From a checkpoint of a small transformer trained on Wikipedia.
Size: 23 layers, width 448, 7 heads of 64, MLP 1792 tanh GELU, 57.3M parameters.
Architecture: biases on query, key and value, tied embeddings.
Training: a variant of Muon for these matrices, 455M tokens, 13874 steps.
MLP neurons of a small language model. Each row is named by its layer, matrix (up: input weights) and neuron, and shows model dimensions 32-127. Each number is 128 + 32 x the weight over its row's rms, rounded and kept within 0 to 255.
A block is one neuron, or neurons of one layer that tend to fire together. After each block is what it responds to, as a language model described it from the Wikipedia text at the highest values.

L18.up723 [159 115 144 170  99 189 148 117 162 113  85 122 139 149 189 133  73 150 145  83 111 100 138 126 149 136 139 134 136 125 118 163 139 125  95 111 138 161 156 122  88 100  41 158 100 140  86 132 107 161 121 124 105 112 154  90  87  96 134 149 113  85 124 152 122 126 134 138  89 117  69 106 219 146 127  48 127 142 113 145 111 148 117  93 133 102 120 255 140 122 201 179 153 111 178 151]
L18.up1104 [113 175 153 193 154 229 174  63 184 119  88 110 101 156 117 155 129  97 100 119 127  96  88  59 157 135 195 148  94  98 139 177 127  39 120 104 151 144 166 123 149 132 108 110 115  82 144 152 142  83 125 126  85 112 157  80  81 119 103 127  59 138 153 101 142 135 181 168  73 180 137 108 151 166  99 103 179 122 151  93 116 159 126 119 125 163 108 130 104  99 108 140 131  93 182 126]
L18.up1166 [140 124 121 111 162 132 178  64 110 145 148 117 113 107 163  75 105  88  89 110 109  66  74 138 180 132 112 147  83 104  90 114 107  99  97  76 152 129  81 127  77 127 106 122 174 134 203 181 104 123 120  89 106 104 149 122 135 148 108 124  99 150 158 226 193 156 131 148 115 109 182 111 131  55 154 143 149 113  85 170 177 197 103 192 166 139 132 109 154 126  95 175  68 138 156 105]
L18.up1524 [142  94 121 133 109 144 148  91 128 116 129  74  96 124 128  88 145 134 118 125 107 150 175  47 171  49 127 113 121 129  96 176 123 106 112 143 110 188 153 151  93 133 138  94 123 122 172 110 170 127  83 134 167 151 128 141  42 162  86 135 135 131 117 156 127 132 160  92 136 105  95  99 166  71 127 109 148 153 101 111 112 154 109 121  78 187 111 134 117  93 125 160 179 139 121 146]
Main verb after subject

L20.up389 [175 108 152 123 148 166 166  90  90 155 147  70 192 122 165 127 125 136 123 109  95 199 129  93  99  81 132 138 117 158 112  94 155 128 128 155  95 114 101 168  66 104  61 117 153 115 114 105 134 196 103 156 110 101 178  54 130 132 123 137  53  88 117 197 182 132 160 135 118 137  89 182 169 123 129 131 150 148  93 151  90 121  74  93 102  87 159 201 145 178  96 108 140 125 155 107]
Sports venues, teams, stats

L18.up478 [ 89 169 148  76 156 156 138 124 159 136 140 162 105 124 176 115 158  85 157 142  88  94 121 200 165 151 129 107  68 181 142 128 208 117 115 103 124 170  83  94 119  65 169 134 123  58 179  70 159 117 135 101 138  81 154 133 112 123  81 176  33  61 131 179 202 158  71 141 181 102 189 113 116 128  87 108 132 105 139 148 117 125 107 157 134 191 140 131 138 118 109 127  95 148 159 128]
L18.up735 [118 103 147 128 126 105 158 127 169 186 147 183 138 133 201 131 144 119 119 155  87 123 122 112 129 170 157 109 137 181 180 112 174 145  77  96 115 114 114 129 120 117 110  95 152 132  97 112 150  25  84  92  94  97 110 193  72 130 100 108 104 105  77  75 143 139 104 143 180 174 166 155 190 123 115  76 113 122  97 146 145 126 111 115 142 130 110 189 147 135 161 193  75 169 104 187]
L18.up1432 [ 81 141 126  95 124 138 112 153 143 145 155 136  87 162 111 128 117 153 127 118 126  87 115 165 159 106 132  53 118 132 149 175 149 146 155 153  88  72 152  96 134 127 112 140 147  90 122 120  81  98  65 169 117 119 163 133 127 176 138 114 124 103 151  77 119 105 145 217 121  96 191 163 187 105 110 125 152 125 139  83 136 192 101  70 189 170 136 164  90 145 126 188 120 127 157 112]
L18.up1570 [ 93 110 128 158 149  62 170 190 112  85 173  66 118 105 108 135 170  66 145 114 131 116 118 105 147 118 141 173  88 131 191 117 161  67 105  92 109 166 121 108 106 123 132 187 165  94 152 103  90 150 188 171 146 130 109 102 167 152  90 130 112 114 105  99 109 142 153 139  82 129 105  77 172 100 136 199 136 107 135 172 114 125 123 125 123 116  92 122 118 118 152 158 168 126  96 131]
Indefinite article a

L13.up106 [106 127 147 127 116  45 131 101  93  86 141 174 132 141 153  86 139 113 176 152  63 121 155 139 128  71 180 157 124 129  95 176 115  76 125  83 184 150 138 115 138 184 142 111 122 153  97 149 111 101 108 136  91 153 137  97 126 171 147 136 211  70 142 129 149 152 132 108 124 192 124 107 126 130 148  71 133  91 142 122 131 112 154  80 125 141 190 153 116 148 131 145  74 117 184 155]
L13.up214 [ 84  95 141  86 144 176 115 130 111 133 156  94 146 129 130 123 144 106 140 176 134 147 143 128  53 120 115 145 106 167  90 107 134 160  98 174 134 106 114  88  56 119 223 149 135  78  85 142 117 136 107 118 155 108 109  92 144 156 134  97 120 143 129 121 106 192 105 118 147 108  88 177 131 101 145 146 218 154  52 135 177 117 138 150 121 142 190  96 160 200 103 123 134 108 128  96]
L13.up231 [166 140 142 125 116 131 159  76 112 110 120  96 121 190  75 108 144 103 162 158 142 166 115 122 145 153 148  71 173  96  54 211  56 106 139  83  78 125 106  63 135 133  65  95 164 210 143 175 102 112 110 140 157 114 164 103 125 107 139 189 141  60 117 149 116 148 118 128 142 144 136 189  91 134 132  86 169 202 147 173 110 132 113  73 128  60 128 132 169 191 157 137 119 190 183 133]
L13.up474 [ 88 186 140 180 112  58  77 109 149 150 116 122 104 182 131 191 181 136 135 146 167 132 109 106  59  96 135 160 135  82 113 149 129  99 157  68  93 127 141 120 147 125  87 147 168 176 132 109 151 131 164 105 122  88 167 128 114  72 103  84  93  85 123 128 150 166 149 156 138  89 116 168 134 152  89 134 156 103 164 126 131  56 170 126 107 127 149 143 163 101 220 129 142  83 142 161]
L13.up608 [140 130  60 120 151 114  90 133 171 120 171 104  77 123 154 149 155 137 123 109 156 109 106 103  96  95 138 162  96  81 131 130 131 135 172  60  90 101 165 220 167 131 125 124 194 120 164 154 126 113 132 153  92 148 107 108 125 108 127  57 118 129 136 152 146 116 163 138 116 143 103 160 118 142  90  92 166 156  64  97 142  85  79 107 118 136  72 126 110 174 145 102  89  83 160 163]
L13.up958 [ 53 145 155 118 166 153 115  99 162 179 121  92 100 133 146 112 115  91 132 140 115 156 137 138 117 140 153 167  95 165  92 130 168 107 111 136 174 148 184 111 147 125 118  85 144  80  88 122 104 145 100 146  65 131 166 115 155  71 138 185 147 107 138 156 120 155 141 107  94 181 169 151 150 118 176 122 156 153 156  64 121 162 152 139  94 136 115 172 132 130 110 145 100 137 114 131]
L13.up1079 [125 106 118  88 173 103 160 134 139 123 117  72  82 157 173  46 148 110  86 156 148 100 150  87 118  97  77  94 105 102  91  95  79  51 111 128  94 195 129 130 127 100 130 116 176 127  75 130 101 138  99  85  91 113 143 150 122 118 184 150 129  91 177 127 151 159 111 130 130 122 160  51 140 145 106  74 104 125  97  95 139 103 149 119 137 133 173 160 173 119 135 131 111  99 120 130]
L13.up1275 [173 119 109  98  98 107 176 108 146 165  94 144 177 123 177 178 150 124 162 134 157 156 142 159 131 142 188 127 157 106 123  89  71 135 127 138 107 125  99 153 158 105 128  98 154 114 164 116 115 122 110  29 172 108 114 175 125  36  93 164 107 157 132  87  56 108 102 105 126 173 121 102 145 174 164 102 118 144  98 124 110 102 164 109 121 160 160 153 143 180 163 139  85 144 173  83]
L13.up1361 [128 119 100 109 164 170 143 138  97 130 142 142 122 137 177  94  86 108 150 120 139  97 140 126 115 154 136 101 123 114  77 178 122 110 112  85 113 174 158 142  96 129 122 174 141 126 119 187 120 182 135 157  36  98 161 155 126 109 133 163 121  92 106  66 101 141 158  74 140 177 111 146 122  97 108 138 169 176 143  91  96  82 178 140 109 137 149 143 124 146 114  66 117 109 109 142]
L13.up1381 [ 50 157  90 107 107 148 164 105 121 146 160  85 117 119 148 114  95 174 135  93  95 174 137 109 132  96  94  62 113 132 156 150 148  83 155 133 176 122 112 106 157 105  70 143 139  88 149  82 138 119 233  99  92 177 148  89 137 130  74 177 154  82 162 153 170 151 157 102 149  93  92  83 136 109 128 129 139 119 107 132 138 145 177 116 105 115 102 171 185 159 115 116  89 180 120 108]
L13.up1384 [141  85 105 141  95  91  91 103 196 122  91 112 123  89 158 130  96 120 178  84 141 128 186 151 159 120 123 139 122 108  28 129 119 117 127 108 136 114 110 120  59 130 116  41 137 164  48 140 104 131  95 154  85 154 147 104  79 139 148 151 116 147 139 144 109  97 102 119  92 110 133  87 128 144 125 194 163 185 132 122  68 193 106  87 120  98 119 143 166 171 182 101 140 116 107 145]
L13.up1421 [102 119 182  91 157 110 106 129 157  68  48 129 158 168 193 131 191 125 162 113 186  61 113  80 139 140 131  64 143 132 110  88 129 140 134 151 149 103 114 116 181 171 105 182 168 111 125 150 117 110 194 156 105 108 132 145 148 161  57  83 121  61  79 181 107 103 135 171 137 149 114 175 157 162 126 152 120 155 129 107 180  83 145 157  71 159 132 165  94 197 132 134 110 130 159  81]
L13.up1424 [109 110  88 149 137 156 104 141 147 110 116 106 135 122 151 135 187 117 134 142 165 128 151 115  91 123 149 167 182  78  99 150 158 133 148  97 141 206 113  99 132 160  97 166 135  88 140  78  60 142 114  93 119  98 133 148 111 168  95 121 113  86  49 123 157 145 131 114 124 143 157 112  98 158 104  89 103 108 122  35 151 171 131 115 155 132 134 127 141 171 191 196 172 207 165 124]
L13.up1561 [ 91 109 122 138 171 142 187  61 109  71 134  87  87  52 144  84  91 128 126 110 123 144 101 146  82 123 148 154 130 164 162 158 137 101 166 121 135 181  99 139 101 108 111 142 110 131 160 117 141 146 139  88 127 130 137  93 105  70 169 128 108  89  98 135 166 130 174 124 175 173 126 136 142 154  93 142 137 144 172 166 105 124 129 109 122  95 101  88 124 201  77 117 110 209 120  53]
L13.up1584 [134 195 143  87 139 154 107 131 135 136 145 146 121 169 179 126 166 142  96 110 134  64 166 114 113  97  85 131 117  96 142 122 153 142 112  53 108 112 118  76 149  99 101 158 145 137 156  66  82 122 140  83 105 188 169 121 159 220 171 111 139 108  76  99  89 113 134 191  94 138 177  96 157  90 107 113 126 153 136 149  83 122 144 100 145 123 107 130  97 139 131 167 116 120  64  97]
L13.up1775 [147 105 103 102 156 108 153 118 136 155 176 187 133 139  87 147 102 133 138 134 114 150 137 106 139  68 180 100 121 128 130 163 180  95 171 107 143 131 190 115 136 130 126 157 144 104  98 195  91 195 186 160 102 156 130 110 140 105  97 128  92 177  89 154 222  95 115 175 116 135 103 162 146 170 135 130 111 131  75  90 115  84  89 152 131 112 137 125 117  94 179 127 123 159 159 172]
Career-phase words in biographies

L20.up1329 [ 99  66 126 135 105 125  58 104  92 157 127 180 104 102 124 118 130 146 110 121 106 163  59 114  88 159 134 136 140 152 150  83 171 138 137 143 158 102 121 171 132 127  90 123 133  90 119 162  93 110 117 119 140 100 127  69 142 136 144 125 117 127 167  92 126 131  67  77 105 105 109  77 144 178 123 102 108  88 151 165 191 165 153 194 122 104 121 127 167  99 179 119 169 109 149  75]
Token "a" / "A"

L13.up19 [147 168 131 176 109 135 174 112 153 165 118  82  76 143 140 149 115 136 119  90 126 129 169 130 152 138 165 112 110 136  79  91 159 104  74  85  55  88 126 185  56  97  92 129  89 112 159 183 118 100 139 117 121 135 104 107 148 167  98 125  72  90  99  91 158  66 192 139  97  77  55 106  72 125 182 153  93 135 164 127 113 179 102 126 125 122 135  48 128 129 159 164 113 192 124 121]
L13.up74 [ 97  67 161 165 108 126  73 115 158 198 166  54 147 136 143  86 123 135 144  64 136 160 161 161 113 124 132  94 133  89 107 151 158 108  87  97 152 118 146 106 112  86 145  79  71 105 106 129 173 130  71 119 105 180 155 127 143  79  96 136  88 140 105  95 153 128  60 152  60 110 123 140  90 126 171  88  77 144 116  91 170 168 149 148  90 146 105 158  76 139 130 151 110 180 173 127]
L13.up83 [158 118 183 129 128 115 143 181 103 184 153 114  42 126 215  71  86 126 105 100 155 190 183 116 117 146 125  90 144 104 129 148 128 113  46  59  70 119 134 166 146 120  99 101 181 111 187 102 130  86 115 149 119 173 148 158  96 116 122 142 130 127 178 145  89 118 171 100 101  24 139 117 125 104 141 110  95 162  99 163 103 145  98 177 151 125 131 153 104 119 166  88 211 171 121 118]
L13.up665 [ 61 106  76 102 125 187 157  80 137 128  90 117 135 144 115 171 164 134 115 141 114 162  63 121 184 133 193 141 144 131 105  72 186 136  94 131 123  49 106  75  57 171 138 177 121 174 175 121 111  77 135  98 121  94 166 165  76  89 162 129 134 132 105 131 141 157 127 163 118 180 162  99 154 168  98 109  61 140 114 107 155 154 161  93  90 127 137 138  78 118  73 136 165  94 153 131]
L13.up870 [134  87 126 143 133 188 167 159 108 164 170 147 115 164 118 152 152 120 117 160 106 110 129  37 130 139 116 129 146  88 152  73 163 141 102 110 143 120 103 111 181 181 137 163 103 123 104  82 103 129 130 133 128 139 136 145 108 170 127  84 119 162  90 109 138 121 156  92  89 120  73 125  82 112 110 139 125 137  50 131 106 158 129 155 173 136 141 123 157  89 132 142 149  87  73 124]
L13.up1043 [129 148 107 179 106 138 138 108 130 104  84 147  85 142 177 118  86 135 131  88 134 146 135  83 108 120 117  55 179 104 105  30  95 137 119 121 153 126 105  95 108 104  79 150 141  59 161 125 103 142 115 135  91 178 148  90 164 140 209 196  78 118 115 108 141 135 135 122 133 166 148  77 122 178 109 125 178 123 111  94 111 136 196 120  82 110 194 150 146 145  67 165  94 146 114 131]
L13.up1065 [ 99  74 176 104 151 148 151 127 176 127 169  73 131 116 124 128 109 139 149 167  76 156 126 131 124 104 142 136 169 177 108  83 163 128 105 162 115 149 142 168  84 104 112 105 122  71 120 121 114 207 108 154 116  98 138 174 101 158  79 108 110 100 118 185  96  61 152 107 141 111 161 111 167 118 142 147 102 178 123 118 151 183 109 148 118 125 179  73  85 189 167 123 159 107  85 123]
L13.up1210 [133 139 136  74 162  96 150 111 100 132 125  75 132 128 109 100 108 137 104 110 170 149 151 104 102 138  72 152 120 125 183 132 154  81  82 148 160  81 149 121  99 129 116 132  81 162 135  81 138 115  32 162 117 146 135  91 106 112 135 110 150 134 170 133 110 145 169 176 123 180 129 123 114 113 212 191 175 128 106 101 151  81 144  82  96 117 144 152 122 124 138 175 136 124 115  87]
L13.up1239 [105  80 114  99 114 162  90 165 131 112 153 175 160 142 131 139 123 113 106 152 133  75 154 105 128  99 138  76 143 113 107  92 158 142 172 107 178  91  91 104 147 130  75 112  89 134 131  91 180 187  77 161 142 122 139 127 128 116  89 174 118 153 141  94 162 123  82  96 154 143 140  98 168 132 155 189  91  79 168 194 150 104 105 145 156 165 153 180 136 180 139 123 172 171 143 109]
L13.up1337 [122 130 170 118  94 109 128 125 159 188 172 184 129 114 162  94  96 159 121 132 131 137 124 128 143 127 130  30 119 141 152 161 138 173  71 146 132 145  68 144 103  82 116 116 107 153 123 164 114 123 179 107  98  74 109 146 148 123 122 147 136 123 112 112  97 101 124 143  98 167 169  90 178 109 174 138 131  53 146 152  90  60 167 148  87 164 130 182 165 145 137 158 102 167  71  88]
L13.up1341 [153 103  63 142 122 131 129 116 150 136 120 125 152 150 155 115 106 143 158  99  78 169  94 206 137 130 111 141 137  58 138  68 178 168 111 156 123 151 108  66  37 170 165 151 143 120 117 142 167 108 125  63  97 156 210 118 127 179 115 174 171 153 148 125 156 156 119 114 141 128 181 126 123 155 126 100 124 113 183  91  92 153 163 169 186 154  87 115  50 126 145  85 106 130  90 140]
L13.up1447 [117  94 135 143 168 130 100 122 125 154 177  82 122  88 115 102 122 110  82 146 159 124 128 149 105 120 139 164 169 152 130  77 138 115 116 119 170 163 107  93 144 128 100 103 112  91 158 154 139  89 127 119 108 125 109 139 163 104  84 158  80 129  39  55 111 124  62 105 126 117 155  82 139 139 161 101 107 156 206 160 118 122 123 150 129 158 151 182  90 168 130 166 134 161  63 164]
L13.up1635 [ 83 146 117 120 125  96 132 106 175 146 129  98 147  75 161 105 105 150 157 136 152 120 136 106 142 148 158 146 127  98 149 210 113 102 176 155  89 103 130  87 122 170  78 161 127 168 136 113 124 124 111 106 147 224 115 134 160 118  90 100 167 126  79 140 147 163  96 100 162 121  81 107 153 122 143  92 150 146  93 113 207 116 192  96 117 158 156  67 129 130 127 130  48 135 170  48]
L13.up1677 [152  76 118 133 174 137 105 152 172  74 117 115  93 119 121 135 147 146 162  91 112 154 176 115 170  90 123 107 126 149 166 132 115 164 167 144 141 109 213 187 100 163 142  99 147 135  64 144 164 131 153 145 150 101 156 124 150 105 125 114 118 125 158  93 137 102 182 103 127 109 128 158 148 169 139 161 142  98 150 140 108 115 135  92  79 141 128 142 137 137 155  82 115  82 140 131]
L13.up1727 [117 184  98 111 113 136 187 107 154  83 119 142 108 110 131 107 133  83 150 134 114 111 102 124 119 160 124 130 175 144 105  82 159 124 109  47 126 138 126  32 130 121 125 146  97  80  88 143  93 139 139  89 126  59 130 167 143 152 126  65  91 118 150 121 112 140 128 125  99  44 121  72 151 161 187 138  86 161 124 114 161  97 104 140 204 112 137 122  84 160  74 190 200 137 117 162]
L13.up1773 [124 113 118 128 118 123 153 105 127 131 197 131  97 113  92 143 145  66 152  95  83 161 154 187 138  85 151 151 102  90 114  66  42 124 113 104 138  86  98 161 115 142 103 144 177 119 132 184  81 113 153  63  66 133 131 145 112 135  88  98 115 116  75 155 184 124 149 171 150 172 110  95 133 120  97 159 172 109 196 152 109  93 125  96 139 156 158 149  86 146 125 113 103  92 143 125]
Main verb after subject